MLP neurons of a small language model. Each row is named by its layer, matrix (gate and up: input weights; down: output weights) and neuron, and shows model dimensions 32-127. Each number is 128 + 24 x the weight over its row's rms, rounded and kept within 0 to 255. Numbers have three digits each. A neuron's up and down rows have the sign that makes its largest values positive.
Before each neuron's rows, "fires after" lists the tokens most often just before its 100 highest values on Wikipedia text that the model never trained on; "fires before" lists the tokens most often just after its 100 highest values on Wikipedia text that the model never trained on.

fires after: " ", "1", " +", "′", "3"
fires before: " |", "0", "4", "3", "2"
L7.gate660:148134123124128126133171132144099119146111105123162126135143121166141104160073117172133154161145117174128109126119093110116128119104126131107162151150138113122158137117103151131126139139085103131122150151148127123166121136174126120130104118117138127092173177116138132127126176213119127155
L7.up660:158132154154120115188095135108139114133128106163084124130118101083078112152087170134142123150163156123117137105137129108120116126149135144137157120069092149159149121136172162150130142100133130135090103090151101133167117103112146157137081101149153130143148131109107169141136141132118126118
L7.down660:134110121145147124138161130119136115133128099145133110141175128087118145151118104102086124109137112149171105093109107131097125127127134158148115129123101124103140160094180138111186137106076099147153104155160123124148114151138120102084160098158109121094105147153185159108144127144134133112

fires after: "\n"
fires before: "|", "===", "The", "-", "=="
L3.gate565:136119085123078129110119152106099119111179160125150099146106137130124156123137120123123131155099155114171135124167141106160096122179149098171083154073154127129155145136126117136104139135190123144155102121113141122164124144120120107162146107082093065162109117111140154110102117139121120088
L3.up565:169118145141135121100125122151146130111111121117129146120134148159169152157139093131129103124108117158151086151112115155119138127119117122144102116135119149135124158118147086119153170170150119111162176127133168147085118189183089134083120143153104124119163114171141124118140125130141117105
L3.down565:139089136117083127112143115164135151146133088123093162159127146112153114131106095147121124090174094097108136125124148148128164118139084142099097137143121139163111108146117167104107103140105157127153154095157125134140139100132099156127136147135076121087134127171138133163089101143133101113

fires after: "\n", " =", ")", " B"
fires before: "\n", "-", "ition"
L3.gate574:140132102141141110128180128121112131131135083123120114115132140117136157104082098136134105139150125155123117132116192146153116162143134103126112153100140124153157138145159119102110162158139134106131132095117108128178112120141115136103114103194149104135122152094122139110103121119122117149
L3.up574:151163116120090126146115104138107160126167083115132129173093121095114137103115094116140104159139131110076140117132121086138179107109102117183159148104128108097152147187149109115130113134140122091072109098112108133103089106128145107139105125185078117167146101146156132119105122139134132133
L3.down574:132129101091105161142147121133130153136139120111131115155137098090162154136139127137091126115124101157131148124111110154092096105137157117146118112102141119130150118193151106114120107097188144114157108127137151143101131098119132102138121101143084108111085134126176160104106144169135102137

fires after: "9", "7", "3", "5", "6"
fires before: ",", ".", "–", " |", " to"
L4.gate279:124123144130142116136106141123175146154123116107118127124125110125107133127127095137117120108085160136102127136122099147137125149093136089129160176104164120107104129122122120176084122165156172100115115130187104133170163086149122129155151129137171126116152143102108141142107142148100110130
L4.up279:145094163115117116150107108140156109109145140085131120085143126126115106150159124101105141129058150159120130153119096098174140145122159187129152125149113132143145096136109160114147114142121131095141119119086146136134174135140116140140083116148166138127097203131123123144140136141113089138
L4.down279:110155115149138110102167098134145157140136140127132130119126141130151135119167139088131117120093133144126142135129106099135131123085137143134127113127106129130148108079120140144139106126126101094149119134101134106143151058136130129145118128111150143108118131086158171103066091055106119155

fires after: " =", ")", "f"
fires before: "\n", "ord", "-"
L3.gate321:110103123115115109148123139134133132151118138135137129132131078149091140176169109120084152161146120143116144129133158140103115180139151138136152124105158167080130114119104099153129107116134126105103165112119088122141155126153151105132087084145151104093095157098091105150158112118157134190
L3.up321:141103080096149105164157155120130125136061158090138132113116125160122099110155126104131125117118129149118149140132134137123108130110120079117103101098142140140147104117110137110084121121110130147129128126092095114159137076087103116157121137175137119112128149095145152131142158123149137103
L3.down321:125100107128097115182125135160131126135184178164132116092130107104127120168131121138146101116129120108135148117160133120102118147160109166142095126105146110102118120136148094151133120141145147092119116137143124097117102100146127151118145138136167129129109110136123122117099121157120128115

fires after: "\n", "==", "0"
fires before: "==", "S", "In", "===", "Al", "M"
L7.gate370:115135117110181132136149157172133122154143122126098116096153158147153102104100098138058117117149147134099111149106196123099144117144147127169132137093111122146131127160123139162123129146145129073084125128144103139117050161136140132090098110145132173103124121090187092092152116196108138136
L7.up370:136118096185127112144145168177111120114126091111070128143152170134157116089072085192088135130142154117069154132110165116116117107170129119109099133153116125089136122133147144135124139142142148099121102140135111139106083115107157127111125132146122116113146141087164135109209099133136121155
L7.down370:124119120163107097097150129124123127105136136122155138157142123127138138100163152128099103110148129122115139132123155138113146112128106128145098166106123098159107124193164138097141139131121164140149131140111121107137129114128125092154100138141126151163126121134117126108126098140173160113

fires after: "\n", " =", "|---|---|---|---"
fires before: "\n", "|---|---|---|", "|---|---|---|---|---|"
L3.gate529:132138110117146102176129127101151096134124144121120103156104134113176074102084157140129107141147159165156130119115146172096100137101146155126097175115175134101111122109159134145094110156141111118123090126097167129127156137129096113126128125112175120164139127170101116114119106141134080125
L3.up529:107113128081106127145145127114109119116183150176150103102164152158126102139101123146132122132101139117107137127096130133135121115153138107138110141115184173120156119118118106158180132141096106060107107136133146106091131128127162121130120148125141103158159115083123100165128118130169156149
L3.down529:101134105156118110130151110122155113111123126160164127078150151140119096063096108132126112091185130093058135129182121128114100119090128142102120132128124152184116139118122167123116086104103141132111116102128149108129130124095148146132158146121084126123163120091104091112102108180142150121

fires after: "2", "1"
fires before: "0", "1", "9", "2"
L3.gate394:117132104121092105116089094129105133123106105129129175116160146168152106148137129143123114130100142092143131158099131105142125099158127127132133126130120146092115164115128150128112113122189117086125136135154144112133140125137096171158129142110107107160135124157130115089078153144081106113
L3.up394:159148164094127078125151158097136159129077153141130183127101106120131134091171149140158174119131162099097124134131105126114084125120156124108137109163105168115128151146106086128157162168107123096130087145126092111109153097107129095164127120158113119133121105127139129138127149131139122110
L3.down394:130144122175121134133114077161121122146145126132142107151118137133130081152104143135150100139097111124110099140141167202126126108104117130175094128090157071150111075074063116113130126122152179145118120125192151186139113111118146138125138127147119159118104090123144089119150099133107121124

fires after: ".", "\n", " |", ":"
fires before: "\n", "|", "==", "D"
L7.gate311:098082126129113153128125119140134114159114134070165095111116145094164104155122119089133119134162135173143105112111174067145092120109123124124140125136114103106139129166124097115149125141154145083137098101103132122079135115126125116096130092109129155053176120115170136116094118173108125146
L7.up311:107135161111087111099149154128168092102120118104169119145133140105129122116135094129126122160120142156125156110182161133117126178086156111081108134104148130140134169123123119146121131155106139124146143133151146133170137138088145126133088108138104127104116134188140151143146109134113119099
L7.down311:161126106115136116117140128158114117131141136125138078113160160125137151132145163092085143130133104122103119130124147132155129139102143132121126157128114102113141136173090132124101136142090182131123121116100165110142120120114117161095095140114137117121111146132119158166163124157084110093

fires after: "\n"
fires before: "==", "The", "===", "T", "On"
L3.gate234:126147132110130167124106120152079147076139136144076106147133114129110140093110161125073154134149138092147112165177135130128134124133149124154133098111140116127092127159116116158130136115126144138084154155157136092160117114170154143147115081110118105155130103105127130079136148132178132140
L3.up234:129158129104171134160106140127113149088154137135111142123115145102132125128111138141109140088116142133107140111147146155122129148144138148175133113130131105112131165116106166158122105145116194121115140106135128123164146112137132121154141141121120139138141163077156142144144093121094102139
L3.down234:071145167127110116142145134163122118114143092155138150138122162119183123147110178137144151098174129104133133136137080114096104149137120111117082094106134104148141111234143118157152104089123140122144114106104117127113117132121127147171134127131145121137128115089145159104118110158118143109

fires after: " |", "|", " N", " Writ", " B"
fires before: " |", "("
L7.gate392:100100173120102128195091166061145175105123147122113103110164077116127084114119132133149122117078128130141120111147106108125094125125147125137098075124145112071113143135105153151129091165107062147100063121127163172161133091126104122139170145078113108134105170115102126150111129153119095122
L7.up392:169123113097084103128105106130137092114109140184166097109118135108157147140113086137160137124122139089126127115115129150066136120112147122156129128144117108124127160131122080140152155101139078131119135123103125143142120155185146095106148165110098130155120138105143114124068143146075149123
L7.down392:133122121150141120132150134124130111123129141129128141092150087090106154167129094133133135107145124119099092153104129086122169097138114172120115094154141162123128175132092155112143142152136139131089108145122148150143097130138130126132164120094077145185109118107141104113174125156106128169

fires after: " |", " G", "|", " re", " No", " "
fires before: " ", " |", " votes", "ed", "z"
L3.gate110:111141104145134103088123119136099155141154120163101125171108124152164128153122089124084158101161166144159175136135149110109113147146132119156117146117133113135099150130149145113132121116132132122128157137146133139123153153155123111124161105179112130123128098102128107177151081145136092197
L3.up110:160126137113181109153126128095161125090170122113155079150158119134108097113135163138108122106145147146111157126146116167113174106065120096112107158140081082151103134135181097116146166121124146125147113111125130113152108146171117116140165142138121161153134124138113079127141119157081162126
L3.down110:159134133158167123127124128107126132105153095110129152106116137113140110146123126131080116136145133144144127088158121112096100136101145138150119109168110155147115116101093118128116107163108148087118133169123093088100138136135130131150111154154118143156156130097140145163131123130120160133

fires after: ",", "0", " X", "h"
fires before: "0"
L4.gate104:115119120162140144134111155111096127099108147141127120156121177106148130155149158094132126142109130117119191109100154102092104147103163129132112140095127141166124124132136128151198118134123121129154138141155122124159157125140113120144159108178092149133126146112127102143130114169164127162
L4.up104:117137135124108100121162138121166140146121112118120142088156124116178105119130141129129168149126126127137115149134148132115145137125129088104130133123120132149170137090137180170120105135115153102146124163135148085070175107116143114124130131152145154134141145106135101107173083101109083141
L4.down104:097155121141144155121147181142107135099153132111089179104127149079118084130140124116132131168098159124177098102146072119102129138167133121121102122166166147110136129134171153108162074122164132109129098140158156125101126170072138133132110125157129180154139102087132100134099156155139142106

fires after: "8", "7", "1", "5", "4", "0"
fires before: " ", "2", "1", "present"
L4.gate250:116121122131098103105076111133107112115120093116138095105114168115131161112114097105192160177117122192142102149105137124157093131155111072136138117126128077138117123153170132110123131138100113157107111103100127122116154110123123127158096097109114100119183123117183165177074104156116123130
L4.up250:145134130140146134086144111137094105118109110144122112080124150126167201154126151102118138119123144115098129152123101101144110195137126119146107136110146073146152091133114126146120118115143080091120163174190133126152128208127115126112104109104127133158127131133120112130112127175159094161
L4.down250:086166156124096153144096110147154116081134125113097114131141145130133132151092125142151147153134120108158121135131101130119130155156161143101132137174150142162147154156055104147136133139144103108158111100112103153166156158102154137106162145170131112127116138105116147143141152115094083126

fires after: " ", " pro", " prom", " v", " occ", " Pro"
fires before: "9", "ional", "ing", "it"
L7.gate185:150113107086133119134126143151118169120121133111085088107119119114164136128147151118134105150150095136098102159130113147094142141090129147116075097139128119108132122144147141118144120111157090118108117128130116119091131082151154132121108118179115081130086074155122137142092159143124143129
L7.up185:121140127105129140143124136129192158142147143094136095158170082108102147160075132118117141170086121127168125156155139139122089135146099129149117090155121129157151119095121187119138100130090175121122149120122117126141152151108123117156128108146101115075082156101124153094122113095142135150
L7.down185:086086102104167160147155125189110102128150109120166127164125094161100124079106157123112183139087175131120124084170116123107101095126089117097128126113087108135166107140118130144099106164116117115114117119158141128116140184137100147126187110126089170132124159096129159153177180139165138135

fires after: ".", " se", ".\""
fires before: "\n", "ence"
L4.gate652:179095138141137109161118129152095128149121077145106121084114131118103136093116128169080110129125118142114118130091101134116122084132113137111140146125081098125131152113111137116089159114127105180119130107139139104059078129125161109114098158124154110151112130103137135122136118160118171153
L4.up652:114125136095139090137129130092137125108152095156141139128133096095112151102091142109091146088111112155162117101146151132150099115149081130115138152096120106130146124080138156166153101088085170108140175104163101097117117121089145064135125135088189153144134129064171122164159108102165142128
L4.down652:112115147092175130140140112118161121111132102110116122127115143101125099142121110161065153101134141152125126100102206165094102145113087121152164106165119121083131125153141142133140146143141140079112146135086121156138140122095126110113149113170151092125135145134167180104114114109121101110

fires after: "0", "9", "–", " ", "6", " Tr"
fires before: "4", "3", "5", "6"
L3.gate491:136121131161156119114146165164143118163117146122127145140147153143107119084097111112104155118155097153108096129100114145151137158120133127141140128145149077125131094137099168103130101165146102108086108079105145105129085112102173142101139104156169164133074101162137115133123132134156129135
L3.up491:122121107093091161134131105145124117124163118113097151110096130139121118068142118165123130100140174156125140104084117117134117147108109128189107165116121139143162131134100141148108138094165123116113141113165155133135100085132135135110147099103159153148110111103122136144137129133201149136
L3.down491:148118122125144099111147097166155130119081123163111129139121154159123102126133120127150129098116118109100110158138110133119148110096151136158149083121142150129108161125146123164159120144120105106167128125119156134112120122139089128071127088087159114106094171136154170131094147150175145161

fires after: ".", " —", ")", "|---|---|---|---|---|"
fires before: "\n", "-", "|"
L7.gate736:106157101110114185168136161073134154152137152096105147076121103153158144151116154138102147119115159148119078141124108146083114137112150134107101132116155115136131116176108129121141134117151145114123098107100123119163185095102117143089135131124194132160113134135093109140131117102163137119
L7.up736:118133119120150123156127118141167116134147096070136124081136144123112110110148120119112112112096155134166134160110128141089164134103139140100115136113153145136151109143078121110141126120128108124088166119121140099109172071118140115103163131131167128144158156118129141100089156164124124083
L7.down736:145157151113104130147121128085097165108101148088144135100137114142106124134112129113085123090105137132137100118147151150100130132120181107101101138111133097110144111125113120117152115172125125122103141103139140096093136133049102107104114144120155134114142117135085095114126119131132184149

fires after: ".", " and", " ", " every", " to", ","
fires before: "1", "2", "%", " |", "4", ")"
L7.gate313:120144085115133131111124118171129094170144121161139149131179174154150121126110091157096092114132108123128120100159129129135119090123140142144157108135153157127137140148091151125110123123100159110169089146181136103145144165101150126126159105158192106102123147127167108112145093125107115132
L7.up313:144126115097152186161118150108151109135159116126088112128136120102106127091149139129163116131144119158144116127123148145101142111137094154122168115158150108147159150147106149173146119143116135157142091132165113135098142127146109074107157138160097123120131142125097154146151120156147109119
L7.down313:115164142119121098124116104164160116188112132148135173141159111094112119153122112108144146118138096116127124090129148091107137112151146113120133110108146147120137125159130122150109117079092146179141084181145129114106137127150134149114124118158118156176092138060123162127100106164129149114

fires after: ",", " ", " (", " September", " January", " March"
fires before: "2", "1", "9"
L7.gate280:181171118155143057172172132159094096115145143151098075143107151161107108103127163160099117160165141120172145138109101166111114139098110132169129122091116131156112079140095144139128128149109126087145154133101097118132150163107161166127109106105137110148154158138149122138159132143139092098
L7.up280:108104158104152124135124101146172154155118150169165136154142143154146072125113118149098133148101095114136129141145111130064122137131129085079136110171100126118142174136095139166115095122146124101117134081146094199156129125110132101122126108152170142130101133135116093137132145132187095154
L7.down280:122143155122168120120171113156139100105128122152145145145088116136143137114104148097081106124144087122152142152135153185169127164112125121147134132152106121143161132115090131104122154110119115066108149133121108119162148129122101097113130125136120178118153143131134133135128162132121148161

fires after: "1", "N"
fires before: "8", "9", "7", "5", "0", "3"
L3.gate322:167133155111157120130182131156157156149140135122140172167122110124051155135150139105135098158143098103141132144122056122145098142136125172163073168100084120123111100103126104129161124146138138111086152120096134119161128159133124169115186112113110119102138121137120120115157170120155160159
L3.up322:080125125106173141123105109102127134147126109112107129077121141133134155184123077104138148114141097135150172121085136142101106140085189120106145107102154121153140126144110132138114134147103147128133155144139120074123126112128158094109140118127137083115133202108085143099129156119116142154
L3.down322:136115150101103136122134168092099152150105121110143152128138099139139138130143137129136138156100116062167135123151151144062149142147132117141102119165114128124154128110104141154146174087129108129081131137149169142157112124158178131111119159116159071119138106149091111134138122076120178132

fires after: "9", "0", "8", "2", "7"
fires before: " (", ")", " |", "ales"
L7.gate497:131122114112117064144166127139144106131152183146165138157160109151157097134121152141142138143153131130157155109112173099117128143143115146101103112091121097094146122115114097143090161145179122145128132133162174114149141157128150109089107122103102088092138137130130132133083139221104101116
L7.up497:133105134112106132115104118155156107106085123153123113143184112147106128105122105087119133099125124078104102114121143092138144151163120121142145093084133152151169124115128116121100168137102096157095154128153123161137178114092151126162130150151142159103108163168117128167119074135128110084
L7.down497:143120101100085091160145105118161136092084121106162158093125127131138128136147086103122139141094144103139104152115100110167133130167105140138150133123162152118125136120144126115169139145110127095142105161137159132145138112131129115132128141100117176127112101160093122148077119103084147113

fires after: "0", " ", ",", "2", "1", "3"
fires before: "0", ","
L7.gate205:107153145092135131134121157124127171114152086116076124117159133151095167090131110153106116101166136151147114122112168133072127064118074148121122141110112141130128094137136174165115106144145111136108156129157149096135156144146090159127144134124135133115079097128135097066112137113105108110
L7.up205:124109139121118182101117129124204150158187128117113138155127114138104097132123098162144148145135144124133123161098149145119109141121096106134120097156182147154117144125125145100176085139149141133183137127131132122104149124128118120161137104115118109097147146149128133107171117167152107106
L7.down205:149144125140115133102114169090099153166102148106101137156113135147113129115112134066141153120149135120135077111138170166122118114138150140108107172151138174130121146167115132169115091157177116177124123138137122163110131105123119091129119099094132132137129168147146062120145159123113111097

fires after: "9", "0", "8"
fires before: "9", "5", "0", "8", "2", "7"
L7.gate694:123122113114092154096175096127147134104144166097125113116123108113121129125121077137116116141126125133147158113149136099135118177131139131118162137151150132140111104128146114129123138124131153114155146144143112118148157152128117133097098151135118145130136102172140158100159135134137149101
L7.up694:125122137152141131130163131123095118108122147106112148105141124132116169121159105144141126148186224150129140155157108100117127148141192151107123098128099140093131127172133107151124127149145162117128136115127122151145152118128163176165122148149104130159089089158085123148096149143137130136
L7.down694:103138126133148107146120172118138133107149101143114123119107143117141145116144105118135149141077092105150127106153083136113135182120145118144102135167102122119100117127123126153136134112153142119133121129124129136143137136134132138127099157146129079131119096136110143119099142117132172134

fires after: "."
fires before: "\n"
L7.gate274:169137095103135099130190106127152135156124136095110094136194130129109168128115104120151117129121101120156117166125119132135139120094122182127101127149111110110081097170104081110110117118096145108123114141156195148084121115135108088089119097131105120089121125069164117132158181152180158128
L7.up274:148143078063121155090118117127092169111132150149134136128125099158144164142129076083107153119161094150090099102142149150137132183127130131110149149146096141101105114125087099132131143179132130142107088099121154097097103123084106118102111119105101101121167143139131126141112091131158158109
L7.down274:197151112098112126100113133124134158111125119145131124123170165115137148166127139122087126103075140099122116126108131133131126112125121125110122100115108117084110110089121114086131132110112169093140128127145149135133141123099166128142147160125136110175098162163137134120117111159121105138

fires after: "1"
fires before: "9", "8", "7", "6"
L3.gate16:083126099082132165126129118131142148116121098125078124146129153117076145103093102170124158171147134104138129115086146124136140152121130149163107132160084108158109148104126116129132102148163134137094102187123107123117116133147134130129134104096138087132134123164075101109137096112182103135
L3.up16:095105104124119151109104171119127133106176120087103145100129111147158124102142068118113184161133094117157112118091145162140139157153106109112135190107102108137144172105125139124092082127153138118116129102154130096134089126124078158122131118112150082080126149175125102146148105106147106180
L3.down16:121109147145119103113157112149125124139100101134118132151117115129109108104121138170124110130115121121146104129143133150147115119142115124152099112139096126156132160087124124137138140104116153108136118152138148116157101105148128113090107113108147136091119132156124143129128095133145130154

fires after: ".", "\n", " A"
fires before: "\n", " No", "o"
L7.gate335:116111125132155137107111146148136139129082092068099133096139155123121113089101146097111140168118131089135151145129158094152158129146065125136109107156102102141112076121103083121118168117132092158109112129123094143117085082164142145090165088112158134122172145179137141139082157147133147111
L7.up335:145072108144111116132133123093106115184114154083096099098166133093176124104133127155130190132129148115120162136158117085114149136084085150127121101151124120128138100150158128094127174101090117136132160146099121135125095104156123073118149129108154119156137095151110180159138127113122144143
L7.down335:103153116128157113140100127148099148098146165152093110108109145142152148139190117147151097123148188113104114156152143162115138072148123138110096106175120132067098124129135144139161135191116169127117108132135088172140145183069142139109166096142143100120142086078137124166124133126136102152

fires after: ")", " is", " was", ",", "),", "S"
fires before: " a", " an", " the", "ies", " American"
L3.gate30:135110124130141115126156132095090123118127117153133148104146072137077121118113123131096101135155166151145111072084120143154113139100125129141133109118158095134195106139123139105145122137136131086118135176084116124157110137157130095120137145086088112150190092139141137185133104161121135102
L3.up30:148121135132133163078125130095130168092186103120107141090156138116096123129127170082151099129128107093105127153075128101145144168126159139184134103094156123145099125158121110126128126185138092196149109135089101105148072145074120094124144134130138107109152113112097086142133138172126106126
L3.down30:161093136177136146122158140119111090131151137138103124128054088155123129118084121131138111127164164135088104100124126116147100119116102148116113088101111149171141146143134139099098112160151116099152126172132090124133063092089181125123118120109123125171153080147133097144064136099157106122

fires after: "\n"
fires before: "===", "==", "|", "=", "-", " "
L3.gate181:148082124133122086077174118156103129097147149103150144170176138121115117110094154134116116127138144101136117117138159119161134119163125126152124169114120101116158099157113134080115144139166105138131123128139123141135114104142090125118121129156159129119111103142117124124153147119116134149
L3.up181:116137149166092170164118168108119129115123091104136097172123109143133129114142131112101152130124128103143134151084115114145156150127177111143127131126116148137135130112116135091129131160096091125140092093093116102135134127108080132126116113114113073080155139103128100088088119140124100166
L3.down181:139131102154079116115169194158072136118149142151097095138122093135118123105109122155136119142123158128114107170145094108138160134087112124181091093096139116118123134185172137134104118123128117134118092150135094107151093138154101110119080143127119095090164173127148123096116141165116147160

fires after: " |", ";", "1", "6", "5"
fires before: " ", "0", "1", "3", "2"
L4.gate362:083129122082144097135094130112102157154167108187119116151131141146126122163091135108119102148169099149132119148101100113132163126150110148118095114094108125135100125133137128123102123119124138138134097126132117131116159152166128131135136100110128144125146125168162142125116138136165114147
L4.up362:146127106156119130171126120054083133134171118150176173141123128129171131145144153124139139135128113113130109151128137139136114137090077108135146107151133143088131067135120098125075142125158086079141130140162128111112142149145108098110122126113122124148092134122112099173185118135139118127
L4.down362:153101110141174122136144131145127133138143151086149113128128164147145141116157112113145114144091143119135125126145163147140068155111128119097130138131101132171145127172140149102096127141130123125115130136121127130128132128170169169076159138115174119130141143112171082149116112110156152128

fires after: "0", "1", "2", "9"
fires before: "1", "0", "2", "3"
L4.gate417:116132126137174112109155150156132139159104157087080101100104160151125170144116099086091148120152150120121159147092130146121144133156142116106142145172168103137085112142110148140095153111125138070122149129145155119113110110122132115106132118104132108153164136159143126128120149163116133089
L4.up417:144149178129154100130098186130131185121169130153127125174073132108107160144096138114122146119097159177141112165152150142133151133139142122114173158111114113164146137104131117136140157110160139107102149098102096143148113160096144119151136177099132085180165156105078170125101116135128164107
L4.down417:166128121125135119148114157093125078119149147126139090115172171109140129107101134151189160136102153109116174137098154131122124073144119145136147159133115124149147096187134127123108136115196155118125152163146114125111135117070149109165152124145096122146123177136079148098099118130109131111

fires after: " ", " tr"
fires before: "0"
L7.gate430:150154133089118130128115146162172075101094127148151107111094095102107155140141144100113144138117102154099087126128165156139126143118097106134156128136160123132121132134144144099140152176122115107149125127100150100105119127128125138100117155121073130130111127097140116140100126155168109118
L7.up430:138187134112151121113140140122122075132075146113099106109109084115120147199135157086163101127118078128125150120142147152142152131105113122166099113122117124173155197133116118133125125112106139109087146081159144123120144122091133142130147155130122130123119125126125134082148131150134142115
L7.down430:110116105147122140104086134184143156107132096113104126131128125158149063162137068155102165181135087128136124132122133125111143126121131110114158114133123152129147170130135108140098151109131132132145096100179116100123129126118140162125168091128114119142089079109123144183113083148124164135

fires after: " |", " h", " ac", " pl", " re", "E"
fires before: " |", "ed", "ing", "ity", "pe", " for"
L4.gate42:148136129122108137147104132100158123128119142153110117118138141086132124100136124106099145118117093102089173173112144131147124114138159132126150140130131136164125152127099120108135127147101114118135119168124122115103164174100126140137128128134142111101119113111167133103104136131149164151
L4.up42:106138135157141132126153136123139135137116134111125134122106119150156126139141152112102164128089126118140136144129158176135092109166146143103175143130126164131098135126116129150126149125092141111173141130099152086095162140155140085121130129127121104105112153078152152115088166143135170084
L4.down42:118143110129142182162137092125100118131167154148150087128150147120138118123123144123168170142115133114149132118117111153179122110125162125127123124142149125138109159140172152125127095119151147157157163129104137141131129170111113153153119105122100116146164119141119123135071109091097151097